config.toml
lr_mult_qkv = 0.5
lr_mult_o = 4.0
steps = 7532
MLP neurons of a small language model. Each row is named by its layer, matrix (gate and up: input weights; down: output weights) and neuron, and shows model dimensions 16-111. Each number is 200 + 30 x the weight over its row's rms, rounded and kept within 0 to 999. A neuron's up and down rows have the sign that makes its largest values positive.
After each neuron's rows, "fires after" lists the tokens most often just before its 100 highest values on Wikipedia text that the model never trained on.

L2.gate29,189,216,181,127,227,191,174,219,165,214,150,173,225,171,188,188,185,198,185,191,240,139,200,179,125,153,266,190,206,167,152,242,201,223,211,164,147,242,202,181,193,222,204,211,199,217,174,226,173,192,152,259,184,183,189,213,238,127,203,224,182,163,227,206,215,188,180,236,232,192,196,208,251,228,206,184,184,229,207,179,240,199,204,191,216,183,280,255,196,158,183,165,198,217,204,203
L2.up29,191,248,221,164,192,167,220,198,182,219,135,175,179,184,204,249,207,195,234,109,238,179,199,197,210,239,226,222,177,166,216,196,217,214,237,241,167,182,213,242,211,249,208,199,189,170,134,220,225,203,181,195,231,222,232,218,161,183,238,246,219,156,196,182,188,162,179,262,248,188,203,159,146,174,138,218,226,255,201,174,206,194,197,168,165,201,153,209,217,214,230,208,179,193,210,195
L2.down29,211,258,223,215,217,200,242,172,226,212,240,196,260,172,200,166,241,213,148,227,258,165,228,169,186,209,224,203,233,210,197,184,227,166,188,228,190,169,187,167,291,171,269,213,168,214,215,230,258,131,170,239,174,199,216,227,203,133,195,207,202,179,161,212,170,171,222,191,248,192,243,211,201,183,188,203,179,189,164,218,203,174,176,217,209,214,150,253,253,135,231,200,169,218,154,203
fires after: " L", " b", "amp", "pl", " B", "v"

L2.gate54,177,253,173,265,166,196,226,256,185,216,215,173,208,138,198,207,230,204,121,191,233,189,226,185,159,190,225,178,181,231,167,207,219,212,193,181,205,240,157,213,172,177,199,193,196,248,200,173,185,189,207,277,195,199,139,163,190,173,226,235,160,195,220,224,223,239,215,184,241,189,211,191,196,177,212,215,260,220,190,219,233,220,216,199,254,194,250,197,193,181,219,166,216,173,219,184
L2.up54,206,215,139,274,198,208,214,226,167,192,205,180,242,176,180,210,160,194,200,190,216,196,227,192,192,191,252,209,243,189,209,180,162,157,184,206,168,167,170,291,236,168,200,168,235,190,187,198,274,186,189,236,184,195,170,222,201,258,209,232,196,190,191,185,207,200,195,150,156,116,179,168,162,184,213,169,205,202,216,169,176,185,213,177,157,194,219,160,181,191,226,169,180,216,183,227
L2.down54,254,249,186,218,142,245,223,185,182,140,160,261,211,154,237,191,189,174,129,206,204,216,219,206,218,197,204,256,182,204,182,208,199,156,146,183,214,172,217,170,217,200,234,232,221,176,200,218,216,189,240,286,230,210,197,180,194,179,208,187,213,199,208,240,167,277,168,228,196,213,161,220,183,151,222,174,173,216,227,176,182,185,175,250,215,235,215,233,193,155,216,222,204,181,224,128
fires after: " b", " B", " C", " H", " st"

L5.gate251,175,167,163,195,213,158,168,191,174,167,252,130,206,180,212,219,206,160,234,193,181,235,219,224,186,206,190,151,219,224,235,253,152,226,174,206,171,288,205,266,261,228,233,276,192,195,214,209,153,166,195,174,163,157,220,159,146,201,190,231,240,172,217,253,192,180,179,184,183,191,219,197,221,177,210,206,195,215,216,188,198,228,245,209,199,183,238,188,206,216,184,222,181,205,206,221
L5.up251,207,243,165,212,209,140,182,209,200,199,205,221,178,199,218,112,218,167,210,200,206,198,166,172,179,235,146,172,217,196,178,184,166,206,206,213,254,237,189,246,196,175,139,252,191,226,225,196,218,145,224,188,169,244,178,226,198,205,159,211,222,221,204,227,198,186,223,173,203,197,195,185,252,166,214,228,141,227,245,166,219,232,203,200,178,229,206,163,178,191,208,215,197,177,244,169
L5.down251,233,95,220,148,228,244,240,188,174,217,174,179,169,216,174,173,220,154,228,196,203,186,170,187,165,192,215,172,222,206,240,261,247,203,140,166,185,187,225,166,206,202,214,211,222,157,204,169,229,184,187,161,183,184,220,173,192,219,211,183,227,201,183,241,214,154,213,215,186,208,162,187,149,210,186,100,237,204,225,251,182,174,163,189,211,167,207,176,253,217,207,182,212,184,230,221
fires after: " R", " C", " st", "R", " r", " g"

L2.gate82,166,242,178,171,205,186,167,176,180,211,208,217,234,248,163,234,158,212,182,157,250,253,194,195,211,234,195,169,209,234,280,222,213,224,205,216,210,212,264,222,194,181,179,183,182,160,215,173,172,237,147,194,214,186,150,185,186,188,188,279,112,184,212,177,214,245,241,224,205,167,199,217,182,168,223,179,250,209,191,186,253,209,201,159,224,186,205,221,208,224,200,213,255,180,248,209
L2.up82,208,247,182,198,170,182,281,182,187,179,229,164,194,184,236,155,180,194,157,198,283,176,209,154,243,246,218,214,212,165,223,217,211,227,120,217,197,209,181,239,226,164,162,211,177,202,208,201,237,190,168,217,175,222,174,163,193,174,252,228,226,219,202,222,234,174,201,189,202,170,231,189,230,188,245,183,234,201,196,166,168,220,252,219,185,200,164,243,163,201,248,139,201,233,268,234
L2.down82,239,171,222,190,199,256,210,260,226,188,208,190,152,221,153,211,128,182,235,209,175,193,186,203,200,175,214,174,168,195,152,255,177,195,194,214,215,204,210,218,216,252,217,249,238,255,220,206,212,167,193,215,215,191,148,194,189,195,229,194,191,212,228,248,236,134,209,193,230,249,200,239,211,161,200,192,228,175,174,168,199,204,168,217,197,195,212,190,229,190,193,220,194,190,219,177
fires after: " b", "b", " B", " sh", " cent"

L2.gate100,165,281,201,155,171,209,249,171,224,185,182,179,257,230,205,217,150,220,165,184,200,231,195,205,122,200,244,221,183,171,239,218,194,165,171,201,187,187,187,226,183,229,228,161,181,240,239,190,251,211,206,186,194,129,164,192,194,231,176,229,114,191,190,255,236,187,216,182,176,171,126,209,172,199,225,210,179,198,163,236,218,195,164,198,252,221,215,208,181,195,186,217,188,207,184,160
L2.up100,155,210,211,196,241,163,220,187,230,223,156,235,237,206,162,162,152,265,196,258,218,229,251,165,196,242,194,210,149,199,224,186,195,191,202,224,181,239,258,191,190,268,209,163,144,176,215,200,244,154,192,175,218,165,186,208,229,221,201,216,168,179,189,253,231,181,223,222,233,180,195,115,199,230,196,168,210,210,183,211,255,233,189,194,181,207,235,227,204,243,164,185,240,215,130,177
L2.down100,204,189,229,193,208,173,202,166,222,187,187,247,187,172,271,231,139,198,180,252,196,196,221,238,214,247,226,177,188,205,208,208,201,199,144,223,226,207,226,203,220,196,156,195,252,228,210,221,236,182,235,150,204,214,280,183,193,170,178,187,170,189,195,168,193,217,214,255,229,176,126,206,199,206,200,217,209,193,177,218,245,189,177,199,223,156,218,224,168,227,202,265,179,229,185,229
fires after: " B", " b", "b", " th", "B", " rel"

L2.gate59,229,184,194,194,202,163,263,191,246,232,225,213,192,183,221,211,216,238,185,123,220,212,202,154,230,189,198,238,192,186,254,159,182,208,195,154,259,207,189,142,201,183,196,176,192,195,261,266,224,228,223,196,229,207,191,153,207,189,218,186,197,169,204,146,180,207,208,196,176,177,215,197,212,171,185,178,206,183,196,252,197,196,198,161,214,222,224,180,201,187,167,180,226,217,200,219
L2.up59,163,238,203,222,207,172,204,193,220,230,219,200,249,237,258,165,166,175,203,258,177,209,234,197,188,215,261,225,183,135,226,174,171,177,191,201,237,188,229,181,194,180,236,170,152,245,217,193,229,187,226,190,182,145,221,226,241,204,211,181,199,153,210,171,224,222,181,223,209,182,149,165,218,200,267,214,177,182,203,225,224,206,225,248,160,184,246,165,172,181,187,229,146,238,236,201
L2.down59,170,219,113,205,175,259,201,215,200,188,196,209,222,145,180,213,188,194,187,185,255,163,170,220,224,154,199,235,168,208,154,204,220,182,111,168,163,252,206,174,204,176,195,188,201,203,170,186,178,168,178,185,235,243,212,212,191,133,150,227,229,185,202,193,207,233,209,199,187,187,150,182,179,196,198,197,135,183,190,217,234,174,194,210,167,183,191,224,190,234,188,231,202,180,234,198
fires after: "h", "b", " h", "m", " B", " sp"

L2.gate225,195,244,245,168,207,243,197,245,175,252,171,218,191,227,195,197,209,233,199,201,166,178,144,240,159,218,226,235,210,169,242,190,184,189,238,154,194,222,163,176,222,211,172,215,229,188,216,233,200,135,181,223,199,176,147,180,166,181,188,255,225,213,237,199,240,211,196,263,189,190,202,175,194,187,200,276,230,240,232,227,232,191,222,195,178,145,189,166,238,166,162,199,184,225,206,159
L2.up225,175,218,209,223,194,205,151,291,194,182,177,223,210,204,175,243,191,211,211,199,186,199,176,238,178,211,230,215,221,203,187,226,215,158,208,171,189,222,176,265,188,221,188,184,155,131,198,204,272,192,145,179,133,219,199,228,151,181,177,255,183,190,168,237,212,269,230,242,227,231,181,171,204,182,228,230,212,216,173,150,179,192,188,139,199,165,185,198,195,202,172,238,164,171,233,203
L2.down225,226,219,229,193,221,224,217,220,142,225,200,193,232,166,166,226,184,176,181,223,203,151,190,216,162,213,192,232,131,154,235,184,233,235,137,203,152,208,228,189,182,112,180,226,251,193,193,199,254,157,218,267,167,203,199,226,191,217,189,218,201,205,214,217,249,154,223,218,198,181,205,176,184,193,184,225,154,178,235,191,221,210,204,207,240,212,180,197,222,245,252,171,167,213,178,176
fires after: " F", " C", " Cent", " B", " c", " Sup"

L13.gate246,198,183,192,197,217,197,223,197,190,132,126,169,208,158,198,185,160,214,185,236,231,204,207,259,249,155,176,185,155,245,234,171,188,177,207,189,214,132,183,207,189,192,222,213,208,152,193,196,157,193,234,130,179,204,168,179,176,143,228,198,208,163,209,175,154,227,195,189,200,197,166,232,165,215,214,189,223,178,181,193,159,169,169,185,257,197,130,266,266,201,167,202,254,158,229,150
L13.up246,182,173,230,233,197,239,188,176,189,186,199,189,209,192,155,179,237,193,164,178,132,205,205,177,156,182,182,212,164,179,213,205,184,264,215,215,212,199,227,163,247,173,182,179,178,185,247,211,181,226,213,176,108,211,146,138,234,187,187,209,220,269,220,210,195,174,189,206,224,227,205,172,187,204,192,189,210,251,184,166,206,164,195,200,236,226,193,202,224,206,169,156,274,223,203,233
L13.down246,182,155,191,159,128,156,181,202,244,198,165,166,215,211,192,183,157,181,235,214,177,137,164,199,237,180,231,161,217,181,211,206,210,196,187,163,170,202,197,248,198,159,201,245,156,196,232,249,220,231,213,171,163,185,219,203,207,184,244,225,165,235,187,187,200,204,231,264,203,258,115,196,203,181,166,230,214,172,188,242,192,211,180,165,206,166,193,174,188,184,174,183,151,215,180,176
fires after: "1", "3", "4", "2", "6", "5"

L13.gate52,212,199,238,175,189,202,180,197,207,186,280,219,170,189,185,185,196,149,151,219,202,214,155,177,223,188,205,177,246,207,176,219,141,178,204,193,126,236,220,265,162,181,175,221,201,216,214,173,192,186,170,192,179,223,204,211,182,165,224,176,202,199,238,219,226,192,155,177,207,181,159,215,200,144,206,195,218,197,219,242,228,229,221,163,243,191,182,235,220,142,228,184,233,235,221,171
L13.up52,193,229,209,181,192,270,180,154,183,175,184,179,193,140,235,196,224,197,211,168,225,233,183,247,224,203,221,204,198,160,220,168,180,158,242,168,159,163,160,285,198,217,192,185,215,173,141,168,200,185,179,241,178,183,230,189,205,196,241,147,147,166,189,178,238,185,254,207,206,227,216,168,199,218,199,219,167,191,215,209,218,222,169,210,113,193,224,202,172,210,202,216,205,249,222,222
L13.down52,186,165,213,216,185,178,220,246,235,191,156,233,242,224,220,211,249,177,176,219,186,224,213,165,203,182,174,183,192,237,202,137,164,192,174,242,161,215,211,243,225,200,226,210,160,171,191,190,221,210,227,235,173,169,232,264,220,204,189,145,211,287,140,152,176,181,110,155,222,206,189,178,188,187,173,214,180,240,190,207,231,207,202,159,209,235,208,176,234,190,196,187,143,165,240,165
fires after: " b", " B", " p", " ch", " P", " t"

L2.gate268,200,245,190,246,186,225,186,232,259,260,185,221,188,212,201,189,227,177,235,200,175,208,164,264,191,187,254,229,207,181,168,191,154,202,155,188,278,250,205,179,122,208,214,201,187,241,203,203,263,279,169,210,201,183,208,281,136,177,210,178,205,205,236,160,202,251,183,172,206,207,228,177,159,225,156,206,180,171,181,197,199,179,188,198,156,243,221,171,182,215,246,165,210,216,166,173
L2.up268,202,177,204,169,214,228,190,171,218,188,168,159,266,210,122,198,252,223,207,150,253,196,209,219,179,180,246,260,206,234,229,223,179,201,181,185,225,236,279,145,196,204,223,243,234,200,183,197,204,226,197,174,218,159,189,188,183,190,182,251,202,220,164,210,215,246,142,219,241,239,219,187,238,191,194,172,209,145,180,189,145,261,212,211,183,188,212,165,163,137,207,189,174,194,158,195
L2.down268,226,198,179,215,210,191,184,144,164,131,245,154,172,192,188,242,190,232,185,194,169,245,197,175,173,217,257,170,196,233,178,193,170,180,210,204,252,234,148,217,177,205,166,187,179,167,250,219,170,227,151,180,242,166,207,191,157,199,206,131,222,190,182,201,175,171,180,173,245,176,136,174,170,220,217,198,182,149,229,267,234,170,200,188,249,228,202,165,195,166,158,183,287,216,239,171
fires after: " M", "h", " h", " P", " C"

L8.gate222,237,137,150,186,170,179,201,260,161,183,245,216,202,247,201,185,189,184,195,170,194,208,208,206,240,178,224,203,195,261,173,192,210,202,197,202,161,237,170,196,194,203,182,225,219,276,197,192,270,156,218,230,173,146,182,163,227,198,172,223,235,215,184,189,155,208,199,250,241,232,159,212,219,248,252,227,225,174,207,181,161,271,229,168,190,193,227,216,215,172,177,149,184,167,173,171
L8.up222,173,188,173,132,172,198,238,216,147,206,184,168,193,198,246,193,183,231,195,217,198,253,193,219,243,179,168,179,226,228,176,228,201,232,157,178,212,196,237,175,199,221,193,301,192,245,223,168,204,175,198,187,244,230,213,193,191,209,187,182,218,180,182,181,207,147,211,167,280,132,188,177,208,189,243,195,194,135,196,225,198,192,167,184,193,229,234,159,243,200,227,167,248,176,217,178
L8.down222,212,231,225,194,159,246,250,162,166,191,188,196,180,215,168,206,257,233,202,187,199,230,170,208,128,206,220,194,214,178,182,171,215,227,177,169,197,226,215,193,192,186,168,238,270,190,194,193,158,171,181,187,197,196,199,199,207,234,207,228,218,223,223,205,146,196,208,153,223,254,193,270,197,242,183,216,173,210,173,244,171,194,196,177,216,161,186,168,208,158,224,219,214,270,268,234
fires after: ".\n\n", "\n\n", " ", " |\n\n", ")\n\n"

L8.gate132,213,171,222,221,196,246,230,205,228,205,169,259,228,168,230,240,208,241,160,147,266,195,236,183,159,181,244,208,183,195,214,147,217,236,210,210,193,181,203,212,200,186,214,169,186,163,170,213,170,228,241,204,151,148,230,196,209,260,191,205,225,207,218,183,210,198,231,187,179,191,201,214,203,231,195,195,196,214,211,161,215,197,165,173,219,175,170,234,232,176,183,266,269,205,179,233
L8.up132,231,167,224,248,159,152,206,187,250,152,178,239,219,230,201,220,182,188,182,255,220,188,202,198,164,193,199,218,159,193,204,208,259,215,153,180,187,244,189,219,163,262,176,219,192,229,182,208,158,197,191,161,129,169,164,207,198,169,197,168,238,245,207,171,218,179,165,225,163,206,211,227,207,215,217,183,211,198,217,147,152,160,185,187,191,229,179,194,228,180,145,185,239,183,213,147
L8.down132,212,208,198,191,173,218,235,211,230,220,142,150,228,186,254,176,203,169,219,222,184,232,192,158,234,208,242,136,223,151,164,196,163,161,190,190,236,192,260,223,193,190,190,176,93,249,256,188,222,255,121,237,208,182,187,233,186,208,267,213,174,217,239,209,211,197,199,152,215,206,185,200,270,217,228,213,211,226,147,149,200,165,217,241,205,219,163,175,163,217,181,187,194,189,204,195
fires after: " to", "ou", " not", "ow"

L10.gate244,195,203,211,202,216,204,210,182,189,182,179,184,167,235,187,176,213,201,145,158,200,184,233,215,179,174,178,198,194,199,177,227,212,205,227,142,203,210,168,267,255,200,203,190,211,196,222,155,155,238,194,225,201,278,207,247,202,177,254,147,177,182,211,158,142,172,231,173,159,189,200,203,145,192,177,242,210,184,207,184,229,209,193,243,230,168,211,249,269,228,189,202,287,203,186,256
L10.up244,141,230,208,174,142,234,192,218,231,217,198,151,251,256,179,186,177,197,180,148,208,199,170,181,204,256,206,223,227,194,212,202,264,251,183,186,208,200,201,187,198,237,190,226,185,220,235,226,180,209,199,194,197,184,206,190,280,193,175,161,202,214,181,218,197,205,173,216,230,253,232,198,233,183,193,181,247,150,188,200,159,194,210,208,257,243,222,224,231,214,189,180,252,211,239,193
L10.down244,208,172,141,240,194,165,190,200,233,179,158,257,191,174,206,177,239,202,173,173,202,224,179,187,226,161,152,219,179,175,177,264,154,148,218,169,198,179,249,171,183,190,209,205,274,172,240,216,222,187,197,193,148,187,170,183,184,212,235,208,204,137,203,181,190,211,212,254,186,216,130,208,234,172,202,260,169,210,205,182,243,149,218,220,218,210,185,179,194,187,179,188,191,227,252,233
fires after: "1", "2", "3", "4", "5"

L9.gate103,170,223,208,197,201,147,213,160,199,215,177,201,176,144,190,139,205,225,171,193,226,185,185,159,200,210,233,187,209,220,222,173,238,154,201,232,150,239,219,150,153,195,197,226,182,182,187,209,178,157,152,240,202,185,191,210,232,172,228,200,187,191,222,166,195,212,156,215,172,210,168,164,175,207,221,211,214,227,252,233,254,211,168,123,220,195,243,199,190,177,262,239,210,183,193,117
L9.up103,178,175,211,253,203,190,233,241,156,225,162,207,177,153,240,158,216,224,193,205,208,223,160,192,203,172,223,212,245,201,244,164,208,197,174,230,197,209,220,228,169,179,231,196,209,219,240,155,208,158,211,236,199,186,191,208,182,143,239,245,163,163,218,192,204,173,121,184,119,214,182,192,222,245,200,198,208,236,222,178,236,182,141,208,199,200,165,262,218,206,209,205,179,241,177,205
L9.down103,187,280,191,153,181,219,195,208,190,194,252,175,160,194,230,168,175,215,189,203,222,167,195,189,208,184,134,203,253,217,191,167,196,228,160,211,175,213,196,191,236,150,167,211,172,236,187,183,236,234,207,216,173,199,201,173,201,214,189,217,227,205,162,203,228,116,152,154,166,224,220,160,200,156,186,233,262,183,180,177,245,164,224,179,224,192,239,213,151,187,200,194,187,153,226,218
fires after: " b", " B", "re", "b", "ro", " re"

L2.gate250,188,168,167,200,99,188,200,199,203,252,168,218,198,226,140,169,204,207,142,210,156,206,244,182,205,204,212,214,221,157,209,123,155,179,238,173,199,227,226,207,213,185,186,195,202,176,245,180,235,127,182,157,153,176,224,202,176,209,151,170,168,171,187,191,211,154,203,225,212,254,204,181,181,183,226,208,149,218,214,237,177,207,193,184,247,197,209,148,225,218,197,120,180,211,195,192
L2.up250,209,169,185,237,138,204,216,222,170,203,221,210,211,182,186,120,147,191,194,187,213,265,212,191,178,187,202,202,209,210,203,189,194,200,184,184,159,208,176,198,165,225,227,180,214,225,216,149,207,139,215,232,230,266,191,161,254,229,178,267,219,193,189,225,187,170,219,237,216,168,216,239,151,205,224,213,158,167,205,227,195,222,209,160,162,191,224,218,159,214,195,206,216,181,166,211
L2.down250,151,205,181,166,216,232,213,204,201,217,166,202,221,223,198,208,148,170,228,235,178,218,176,201,183,258,227,185,164,199,180,213,184,226,177,226,174,223,239,174,213,237,203,237,272,159,269,158,247,144,184,259,165,209,202,150,254,208,223,237,224,258,251,221,224,189,200,198,190,204,158,205,244,163,246,201,157,244,204,219,195,219,216,214,235,126,202,194,252,196,180,201,156,212,180,231
fires after: ".\n\n", " |\n\n", " (", "\n\n", " ch", " \""

L9.gate79,238,199,166,203,231,224,184,181,215,201,179,153,197,206,218,175,227,229,244,216,253,171,199,220,213,183,179,99,223,190,188,241,207,189,232,211,162,214,230,175,193,295,191,186,218,225,193,201,247,228,196,218,167,182,269,206,202,230,194,160,217,187,190,241,174,203,181,136,212,206,206,193,154,144,204,211,187,170,211,236,186,164,199,172,163,161,219,187,180,194,225,164,176,209,229,142
L9.up79,213,237,210,210,227,178,196,162,234,168,175,180,260,188,154,185,148,215,210,213,246,160,177,225,219,193,215,184,211,155,156,172,184,180,187,254,155,213,223,182,176,179,174,161,160,239,217,229,180,225,156,249,144,123,210,163,238,216,209,153,201,227,204,212,189,173,255,234,143,195,175,192,195,161,231,173,148,157,182,183,214,184,228,126,191,164,231,168,196,155,223,225,159,154,243,212
L9.down79,241,174,205,229,247,211,182,192,191,168,177,151,199,219,210,183,256,246,229,217,250,138,238,207,150,247,190,146,186,248,163,217,161,196,161,290,178,168,212,191,190,210,203,205,179,177,195,224,243,211,202,199,196,197,218,261,177,234,218,169,236,244,208,226,223,187,207,224,168,246,161,205,179,145,189,204,220,185,193,215,173,199,196,183,120,225,251,209,181,228,219,191,197,243,198,169
fires after: " the", " of", " l", " le", "em", " The"

L9.gate247,210,164,145,216,188,180,134,202,216,181,244,245,190,184,172,224,212,186,234,178,169,198,222,208,270,257,194,250,272,249,175,148,174,184,176,177,216,178,257,166,174,218,191,179,209,182,215,211,190,218,190,219,182,193,214,186,255,172,190,225,249,206,199,206,225,174,189,208,247,214,192,127,116,212,237,237,217,219,133,196,251,223,162,175,163,173,224,189,199,170,213,197,201,184,187,181
L9.up247,189,198,224,189,153,176,230,191,177,145,235,251,189,239,173,210,200,152,233,222,208,227,150,225,247,176,160,173,209,190,140,184,165,166,215,204,191,264,205,206,158,160,154,203,256,245,168,182,179,198,178,238,189,210,219,263,188,154,153,199,211,224,232,235,211,203,217,171,248,248,191,173,201,189,245,150,146,188,209,220,227,203,163,179,243,214,180,180,179,231,175,244,183,253,177,185
L9.down247,179,271,226,225,244,208,201,215,189,240,159,171,180,193,197,193,200,210,188,193,216,181,161,228,224,219,210,193,185,198,149,240,233,211,232,179,205,195,182,271,236,178,200,181,192,182,202,157,198,207,158,194,240,221,286,218,164,165,229,241,204,187,248,174,162,162,198,253,184,154,236,196,196,248,169,179,234,193,220,215,176,221,176,208,224,227,239,211,227,197,185,141,201,160,201,234
fires after: " the", "\n", " Th", " The", " his"

L5.gate46,219,248,175,187,196,202,165,189,197,190,181,216,180,147,188,214,212,156,220,213,215,198,138,191,207,178,219,200,275,203,201,231,216,236,236,180,213,249,219,236,196,273,200,207,169,234,182,257,185,189,123,218,235,194,186,196,194,183,171,228,189,200,196,235,201,176,193,175,178,182,254,240,194,129,192,207,186,140,183,193,197,142,168,168,167,186,179,189,247,232,176,158,174,159,198,144
L5.up46,226,195,210,232,176,168,205,252,107,214,182,248,216,190,217,157,142,217,204,146,236,201,235,144,196,229,213,248,195,169,190,264,177,195,210,222,187,240,151,204,207,246,205,161,184,189,219,205,166,186,252,235,181,184,147,190,209,170,166,198,200,200,224,138,201,148,235,224,153,225,202,193,170,198,171,192,202,175,253,159,168,168,156,214,176,207,222,172,183,254,201,226,210,169,199,138
L5.down46,185,218,220,156,213,212,221,204,199,214,175,240,248,252,229,253,239,182,186,188,162,225,172,238,152,242,200,139,240,205,218,206,243,221,192,197,220,182,202,196,198,160,213,170,214,220,169,203,241,198,209,180,205,178,194,181,193,152,210,220,181,200,198,185,214,238,235,220,150,231,242,187,111,227,261,194,155,185,158,186,205,190,171,203,183,172,226,188,204,184,169,201,231,208,187,161
fires after: " r", " p", " S", " R", " min", "ut"

L7.gate3,192,170,188,182,232,183,200,216,212,157,223,213,200,205,217,196,198,249,180,202,195,199,234,212,182,216,206,207,232,219,151,178,176,211,215,206,235,233,197,205,156,256,196,229,113,165,212,187,200,250,176,234,241,211,207,237,222,203,103,177,191,230,256,200,153,163,175,162,255,199,203,172,137,180,176,153,214,186,203,212,227,214,142,173,226,218,214,183,168,167,239,212,206,220,194,198
L7.up3,191,223,211,231,188,226,190,141,203,195,251,276,140,194,153,212,160,249,189,190,240,222,180,198,179,229,199,193,220,235,169,204,181,198,223,175,232,227,250,231,214,212,207,200,201,191,150,170,196,221,196,197,135,175,160,213,207,204,135,180,175,248,218,206,174,189,193,236,188,229,193,203,173,163,195,220,201,157,223,195,199,190,190,179,196,213,235,185,208,193,222,209,189,178,230,204
L7.down3,191,192,216,230,222,171,221,195,230,200,215,193,237,126,170,159,177,244,177,199,184,182,201,227,166,234,207,173,209,201,288,163,132,205,187,186,245,220,228,220,211,225,154,259,224,226,191,194,190,206,198,202,203,217,227,190,231,104,180,211,226,234,250,176,185,177,156,240,158,170,236,182,224,217,184,145,156,190,235,210,180,167,214,187,214,228,226,195,174,216,194,189,264,147,221,196
fires after: "h", " h", "os", "og", "y"

L5.gate89,177,166,121,237,138,169,192,177,164,214,184,212,205,221,136,184,220,233,142,192,181,164,274,164,195,234,245,190,161,192,178,147,225,212,210,211,238,225,229,210,208,220,198,158,160,211,208,148,266,161,228,216,245,231,178,199,231,181,149,235,223,217,182,210,256,149,179,199,192,235,167,218,193,211,230,150,236,202,188,219,210,213,198,205,224,151,220,177,221,197,254,170,226,211,185,217
L5.up89,207,212,129,205,228,183,207,219,180,253,166,216,242,214,161,221,232,177,196,243,145,162,243,193,178,196,219,171,189,199,191,227,220,250,136,220,156,202,195,241,202,234,212,187,178,168,207,173,192,121,263,196,140,257,228,173,263,204,228,181,157,188,202,215,201,190,186,179,164,231,218,225,209,176,228,225,203,194,164,221,228,226,287,179,239,232,174,210,186,218,219,182,232,230,183,198
L5.down89,145,216,205,234,161,243,212,198,107,201,201,200,254,242,192,212,216,218,194,182,255,199,211,260,217,215,203,215,178,188,191,262,213,186,218,217,192,159,203,213,158,235,215,221,230,152,196,222,184,225,190,202,217,241,161,181,166,198,179,177,184,231,172,181,199,163,171,155,231,187,167,188,242,137,161,204,176,212,227,176,212,204,214,147,202,223,190,200,163,182,171,166,210,221,226,198
fires after: ".\n\n", " |\n\n", "el", " House", "\n\n"

L6.gate114,203,205,203,234,201,256,239,242,182,213,205,192,169,224,199,216,195,170,185,246,209,242,213,181,227,207,212,166,182,202,213,141,217,231,166,215,204,170,163,217,227,197,199,191,189,125,169,225,159,170,203,206,140,246,176,220,230,240,199,166,180,204,187,198,205,192,167,188,252,203,218,159,184,219,176,207,213,180,225,208,216,232,214,187,253,216,256,212,217,143,148,214,182,195,178,197
L6.up114,236,172,201,203,223,210,188,156,216,239,206,157,264,250,145,229,207,198,192,221,203,204,154,184,237,176,150,169,175,208,190,149,275,180,180,164,198,196,170,158,217,227,249,178,169,183,186,211,206,202,177,194,178,210,238,227,181,211,198,142,143,249,210,205,178,195,211,185,211,231,168,221,204,165,160,159,223,164,226,197,275,176,205,171,197,192,227,226,152,182,204,218,203,205,226,228
L6.down114,208,252,180,184,204,222,176,169,180,139,203,218,206,199,208,210,228,191,229,183,198,231,192,194,189,182,200,210,169,143,203,189,207,218,210,205,167,181,223,233,222,195,212,261,210,195,219,187,165,154,233,176,177,237,186,196,202,154,239,196,204,195,236,222,185,164,131,236,195,183,209,118,187,130,181,240,172,172,243,208,162,268,273,219,213,182,200,207,199,174,175,180,218,191,163,201
fires after: "olog", "o", "ill", "ro", "it", " appear"

L10.gate147,209,235,160,225,255,248,198,171,216,184,188,212,198,187,161,149,198,181,195,180,231,176,175,233,151,167,165,214,258,276,207,210,139,157,202,226,158,212,166,190,227,238,184,178,168,201,243,195,192,216,220,257,146,174,199,246,198,221,228,182,169,208,194,229,245,197,197,197,225,239,190,217,258,228,197,193,191,240,171,256,195,173,182,197,172,199,254,218,198,210,188,239,189,287,203,229
L10.up147,214,215,201,169,218,221,211,239,208,199,237,183,213,165,158,189,153,186,163,240,219,216,202,212,185,175,214,229,206,137,201,195,217,170,204,290,145,206,191,191,203,192,207,160,192,198,210,207,189,173,184,223,215,198,183,175,259,227,155,188,230,245,200,206,183,218,176,218,164,184,158,202,245,205,213,207,144,163,173,210,139,182,184,209,134,175,244,231,226,205,166,192,206,169,191,217
L10.down147,222,256,179,213,199,218,150,204,216,200,210,156,107,218,192,203,220,172,174,187,190,189,224,170,192,232,200,254,221,132,177,222,200,159,136,164,185,144,194,200,226,187,213,208,218,242,214,203,289,209,165,208,238,228,200,188,195,234,173,208,174,213,236,196,171,162,220,215,176,196,162,248,170,253,173,225,197,198,147,207,212,197,228,166,167,258,224,204,228,231,220,208,204,224,201,180
fires after: " ", " The", " in", " the", " l"